python train.py --d_mlp=1536 --qk_norm=false --init_std_qkv=0.0194 --init_std_up=0.0194 --lr_head=0.00532 --steps=10837
MLP neurons of a small language model. Each row is named by its layer, matrix (up: input weights; down: output weights) and neuron, and shows model dimensions 160-255. Each number is 500 + 25 x the weight over its row's rms, rounded and kept within 0 to 999. Numbers have three digits each.
After each neuron's rows, "fires on" lists the tokens most often at its 100 highest values on Wikipedia text that the model never trained on. A number after a token or word is its count.

L3.up706:455456495530509522493473525497501474497514533469507476492563529520446517458507519484491501513477519457502498484514508462558490481494454504475507491483503488504463464474489488494477517526503526530487486478509478508496498498508460474516507492486481480499511500496481533505487509471510458502
L3.down706:481491476506518494480470514502462503525481491479486510501527536502489500579524503501528533528508494474496460489513516468530480545533533510497557479558466491510513520474507534463490485443510479518494494473483497475543510500522507513496481528470508476550439496497500512489498524521533533499
fires on: "V" 50, "L" 6, "bl" 6, "sign" 5, "W" 5, "Bl" 4

L3.up314:493509481442511486524498449535501496461507531493493536486502469517482473571529541472496535515538471484483497504488499505503494509523501516453498500499503520509497507509530491524543525500475517494451490522546514496464462478532457496470509506464514502471530520481465495508538529521459504487
L3.down314:484479519472485517494459495480514500500570479464521485488501473424510485501497511507508512480481464517507494526503467519487521514497498515504484534518514490465528471486506487514483505555470498510513561539502494514490519577451516499454530524483472513556529464487499469509498509485516494523
fires on: "s" 21, "es" 17, "'" 15, "s " 6

L3.up921:466504485491497546490486454516456521511477513530501479528457520550536485486531502503493497517511490509468525475525516500489476523524473514456520491501470513520497537544506493482492521468471499541495493515511524474528485491502462488589540514519542524475520535488507483468466507511489483518
L3.down921:476476536536503460529493522487477474494483523509532515460527471498491487486521490500545515520479487454476483497525495493518539481463513463474502504494462528512478467490516517525506522493494501438502500521505505511541507538537528509482538530533516465482477494520498520505497491466528496466
fires on: ", " 27, "G" 17, "V" 12, "Car" 5, "P" 5

L3.up107:494551481511492498485473521488498498500458467495473474501500551482493541545542522546519473489479504469507486513496507492531535534538479553511484478466460515485470511520523429555496480467470506505491479478529520539529447508513537514466517498534482532501499470551527506492505473489541502494
L3.down107:480498494531490505509480474478487485499479530494535533524524498487452458523459499510509478504483552499479514486479479484471524521476481497498488519484489544530474501496460531509500498543498504506496493521486496498478506506468481504507520488476456470468503505491496535514488490512469479475
fires on: "; " 20, "- " 15, ": " 10, "on " 8, "since " 5, "said " 5

L3.up383:461549531502486502517516519488510494522501485449536500524543497497498513517505479503486512528492519505500459473534508526497504544521437510504432493495513487529489501473470542530475513454497455560518502499523520502503466514456532491517497494502539478461508501507521477527514479521493477450
L3.down383:534530462552508492531482472468452511525483511535500414504533510476503477531499478484474492534491521522508509509529512534484462438475503508545544462488501510515503512522521512504538541487464486507530457505490458512519471495507493506513482484509528498475487486512514553506527520526505513502
fires on: "is " 45, "to " 9, "\"" 9, "may " 7, "can " 4

L3.up134:515489519476534481487503514536498510508515532495470463549453461481480521477466531518522480526532498490508509527462504525475470536498504513531441508502543478486484482539467477473488528512504437501514520538492481524501474534507541510525519483514488519507512506490563467488485501497483495490
L3.down134:476488530493513467504522458543504516495474512521475537485476529464466550492513490433485506500471512500482457507543516513456477487494458463484541504497471511535515522436495490489531503522513508487508468468530529482511520465512466498514517513500459456535517512469470472525511512505532482515
fires on: "was " 24, ", " 17, "and " 11, "then " 8, "; " 5

L3.up937:550501478488456484455508466489489486501518530457481488489528507511423516467496515497475512492500472486516480496531479498497515536468564503494516490490532497485452515533505509513516512493531481499489486543532496506483514486563551553463513498515493484487520446506507459517496496514512490493
L3.down937:465513524503536503506498530486487538482472499537542513480460497457544492478525471543518519488518510532484527487491475471533515492511508484504487512541486527495532494521490444484483492484476508496531518448510542462487518505491496462492494472497478502494483518495479522512535532528498501517
fires on: "\n\n" 28, "year" 5, "Tw" 5, " " 4, "ist" 4, "id" 4

L3.up1142:535492508497459525493518478519512523535522464450507500519536511492514484489512498504509483549492522491522468509529497505482454458459445523526469466460501513477515506520518501485528501521520494526528527503516483488510508504493501499516456508475497510495503483490505519485464543535512497505
L3.down1142:502480523505471478471512478504474509506471512475530527530513506494511538511495522522507510480523500512514514536528483485531501502499492512470468512509494517491510490532474511503501491481461533542506511469494502506513557487475499532530505482472509482555484544462557482484498482461574511491
fires on: ", " 78

L3.up454:443512485487467525480519510539498488468497530497515451503477519493503510555457530513504497498465481530534494507482499526514495523485472526508452495462512481525512480496498511480502556483526523506548482488493480510515514531460513469449496512545497465517498500506535489439493482541485523546
L3.down454:496545483527498529490493560517482466478521516498528486536449470476504470491504505473487543470538533498490501538478542446503500539457510494495504491503503498434509428476474469521479451465517515449531488460494510551527519494514520493505491477476491495515461536467498512511504473494506540460
fires on: "in " 37, "6" 11, ": " 8, "re" 5, "a" 5, "from " 5

L3.up780:489515531479478508497498518531505537519498429470490480553469474514474510518508499483549513538499494466466495535508489510497494543503491511506496531456527512511476520517540517476519509491476503491494515516530511506524496506491486518528521508497517544443525496510467478467473487514490456496
L3.down780:511525508489485489465496486490522485479527472458525481521553516501467519508511479500459483478499534527519495483494473489495480524471478513453487536498473538483537541522505542492517467491539507539538500451527499528482458472508490496519528485543468547523483497478498530475491482461512461486
fires on: ", " 76, "ed " 5

L3.up1358:499486521517517467548497550537540451486527506500502495541538482474502524446492541505478516544482514577522471501506452488459475473540482487492487520542498514516462496528455496534507500485495512471515482533453512537470500512519501469470506527472472477497486457525479490541485514500505512564
L3.down1358:470547477490510524481522424499534522470496491474523523472523444511485469507460483499517514538525517503520526510482440496516470529479483526480461483519468502470492472504455502498538470544491526507533455440517478529506513465491507515556467487513529511514501490480520486482494489459524496446
fires on: "in" 22, "In" 10, "in " 10, "a" 8, "o" 6, "of " 5

L3.up993:497472513489519509484498488504520487492507491490526514467523525543473553508517534475508496510491530490495521466479538456517489498504455533496529499476496523514490503485467456512463495498522464492469458465509508490495479485511500491506521486476480532491514447507510523516507517490522485489
L3.down993:484524507493507541523508481494499504529510534476556478468483480513452526493451502556502521560532532500487451508507481479489506491515473496533527550519486497517482513529497501501472520494493486481520562471515511502504497504480488495480472515502518522463523529512530537532555510537506509516
fires on: "s" 45, "sh" 11, "S" 7, "sc" 5, "w" 5

L3.up201:503443468563515495466532545531461503553489487467491513514497485485487505509505476544497489536504533500477477532495505472496512515505477497538501463456473487515480491492450491504502496458525508522485522486497500521474467525537483481453520497533506501530491492519543520508479472467496432502
L3.down201:495529507488509551440542552523496519505516494533521559468492537492507463504524490445504574483495489511460493475546493463519536509516505494490477497514500486498483467527520495514502491458529494503505495464491498472510568485502487555501491508504481541455451482506505476485533531503481521497
fires on: "(" 28, ", " 15, "M" 8, "of " 5, "in " 5

L3.up139:481506482526477525545517518506462508548514511502445497475482497495510516506478508530479526504527535503529491514499526459494502516503469535482467504493536499563537473474526533528509484489532491529490540512544534503539484504509498477469471504484483536477544507522479494513476512502481490540
L3.down139:486490527527492492495512479523494525461497471533494467479511492518491482507528483523512458517520477506466527503520491523509486520516486468511472492517516534478477514503511491505542468507475509492467536517475446499471519444552494499525522508529510472521458491510465488511519509464490535484
fires on: "began " 25, "Y" 10, "started " 8, "place " 4, "Man" 4

L3.up794:494491518508537466485496495516503485499516488483524492506504503489494524498520493505490476495532517484483467539499457501471457497484546546479513482488519521514527480487507458538510517488510430555476506515470475499491491490532512482509465491501490520510528477477530516499526494511494491543
L3.down794:540500526525482474460483478483530496541526509496504500508507444481490493471512488520495540466473474501476510451464510529470508491464483492537498497498468529499520521478539550504512475507494525510517541467521518510484510515450523492516495474539474534439468533523540447518466458464490503496
fires on: "g" 23, "in" 13, "at " 8, "/ " 6, "ft " 4, "a" 4

L3.up867:516528500536532465512543484506540494487503513489506472493509455488535511484485514513468451498496481507517513509483495476509481573519540542515510507510514512497446495534472492518464507484509519534478434534483496491475486546471497496473483496533548506469532486527494491447499498524531498505
L3.down867:556476464530525505496482530456493509537522458508519504485474501474478509555492530516511524511470496483492480516463511499506557467435502470511408503501473489537504498464515498506521499552496491538508523505460517500516546484481474526484515472442457511539503512450528491518482447503461547554
fires on: "g" 38, "ro" 8, "International " 4, "acter" 4, "well " 4

L3.up1300:484504496484488532513498487518495445471486505485505509472511492471475533475517498510485474478530526487495490511451502476510530520507493522521505514477396519520483502504483477536475475508489505512493477505481494518488486520471499508532541515531482519541496534519529486523495527451535498492
L3.down1300:527472524544521490498455499538507508492462473484500487511493545453455492506482475468511528508570495495491498498497506492478466539507539546486517516524498495529443445508488476523496525507508505536519543510476512503504490491527450491505474506509506514492501497551505489485521488499538516499
fires on: "N" 28, "de " 15, "ex" 5, "on " 5, "|" 5

L3.up1275:497509540579460498456503491502566507500532516509504485521517488495477498493507534480514523530488483459503514475496530498495514496499525514451461469473457479500486492483535478500516491486466525471487463531468509494473496513502524488476483495480517507505480503442502503495489508482510521503
L3.down1275:533486493502458520537495478470471530453548501511473518530492477430443502487415526486513497471508514533470489474454544469512516503485527494476489495496529501510542518477472511499509480493487474490515498511497503475481487487468520495451498534478539524482498498497497516454470535566478458477
fires on: "'" 38, "and " 12, "s " 6, "th " 4

L3.up131:477477493526456464501516517493527524501496455491496529515475494475504507518526479525487453492475520523526533491467504511476453504511513505477466517461480514474511521529527521510526522488522496560513463511487516470473479494495530520517526504474504555456524512554460501484480504475471498465
L3.down131:519506534484489458470520489513446515497491493505483458459455468496505538485493458509480489466487522459491470482502509505488496491502500561524479512479493473502496493504514534537525532510471475531494498490538512499482493533501490548486472502539511493542492476489514528483510496530555489452
fires on: ", " 39, "named " 14, "as " 8, "of " 5

L3.up1064:489543516519517497519483538546499478534524473502527490457494504527512535525509500490471488518503524512494527489505482466528501483461482502451491432475554512493515503497562504483534522491495510492489491482501512486486478538486503480504475538459540526483486500447483502501531511511497478517
L3.down1064:472502508484493539497502437490460506514486517498503497535561505474499514505509504520508471525495515492509470520541471463486490485542476494503510477501515467522489575512537521496497484512482489521468481513487547464471497524512489560499485497506542546511550511538487523536513469514484455467
fires on: ") " 24, "\" " 20, "' " 5, "s " 5, "season" 4, "s" 4

L3.up395:459505510496528438518499488499553492530534470472476530495496499518465541526488485508503541474530504511496528486484517474539524468505542511470485508496514483454518531479508449511500506493490517481488481493531479470426501525487501495450514517531494497485533463473504513553524541517496539502
L3.down395:486494480527510495498478497507501499480489538508503502519521493454523492508492487511524452523447521452484461516515514545457465476495469485531467497497487548491444515520519551492493494485543471494535520523526514549529505493524441487464477521483504510509501551466496510523492477515498511548
fires on: "." 23, ":" 9, "had " 6, "le" 4, "g" 4, "tt" 4

L3.up1052:493507544447543511484499458520569500492526545470506472522521558495523500506527511501473517510518485539578467539525499531530517487490420489501458488479530495491465467525490461483510488486492456522449496493476434517453480493488508523490479501492483511511499482496544485512506493524515514510
L3.down1052:491530505479500473528481504468542553517486520483529531543484505498445484497484497492532479512535483442511496522482481490450529525509470489474458521484532561526478534509532582522504507441506497456501484499486514486521566521491486489500502482523528521517515504538516488515501526481497521475
fires on: "as " 40, "fr" 13, "de " 7, "o" 4, "most " 4

L3.up1504:474532468514488488491507545509503517486533500493523487509540487532464522486502473521509502489528521530521520495492527510485453528493500497539497512466454497487474505556505549523508546491478468497483513537521510531459498488491531460483497513493491530496516522504459465481465485483457469466
L3.down1504:515449513474508515453467485481483468494492482515445500482489494519552515526527531469518490496493472511488486526543509497532517514516506476482519525564512487516534513477493447465498485497498486551502476501508502500521488489520473522504507470497491461492506478518540525514513521490506492510
fires on: "to " 23, "and " 12, ", " 12, "\"" 6, ": " 6, "end" 4

L3.up1322:463478509524512480481488487539540507478497533491504526553505470506527557476526483504510480548505434488481499476477472491468485547474466466485496478488519512491494505537505465500531466520484496471498503539475503516456513522507498513506511510487506538507474479517496480492491502467504471500
L3.down1322:510520474528474514498548494514471499504489498481502499512514525476505481525541472506482506511491491521517511552489539477519491507534485489475503529492515473468488533491505512504497508465494508484536461525507506503458501494512492561515481477505527488497452506536536483490474464492520501491
fires on: "of " 17, "T" 12, "7" 6, "1" 6, "2" 5, "0" 5

L3.up592:507478480475481448563485489509468471531473533457508517511553510499501530513482504538507462499468522490469514478469495517522489475498499510491482515481513523497482526550508499530533472476514513495501463512475539528463473527474507510480480533501499531544500478476532517516462502539514452488
L3.down592:538509485471494489460544484484498534530509482528506564500456508498496494508527493491553483522543526533538490517484503484489515524523546523459529500542499483519481496525467441545511488482490469478536497458550499546524517495491529457508538503475474521475486507466508470469500477498467529491
fires on: ", " 87

L3.up596:501454452471502497526520484507449473532515469483489492496461484529449509485494559472485529543556501503474517540482532492509501492512507501514537471499503495542516490472471502469507494480483472478494524478489473526526469477489436496492507509534532490521497515518525552510520506494477507530
L3.down596:467454504462517437507493491537493510499531463494538470432491477464471477514509508532484492467495482518496450507519472431494505469482539519513496546511508486499504491494463523464485517498484469513503488520452547512484542485474539494495492456513454487488519517489480466526503491514490448524
fires on: ":" 62, "(" 11, "°" 5, "." 5, "Player " 4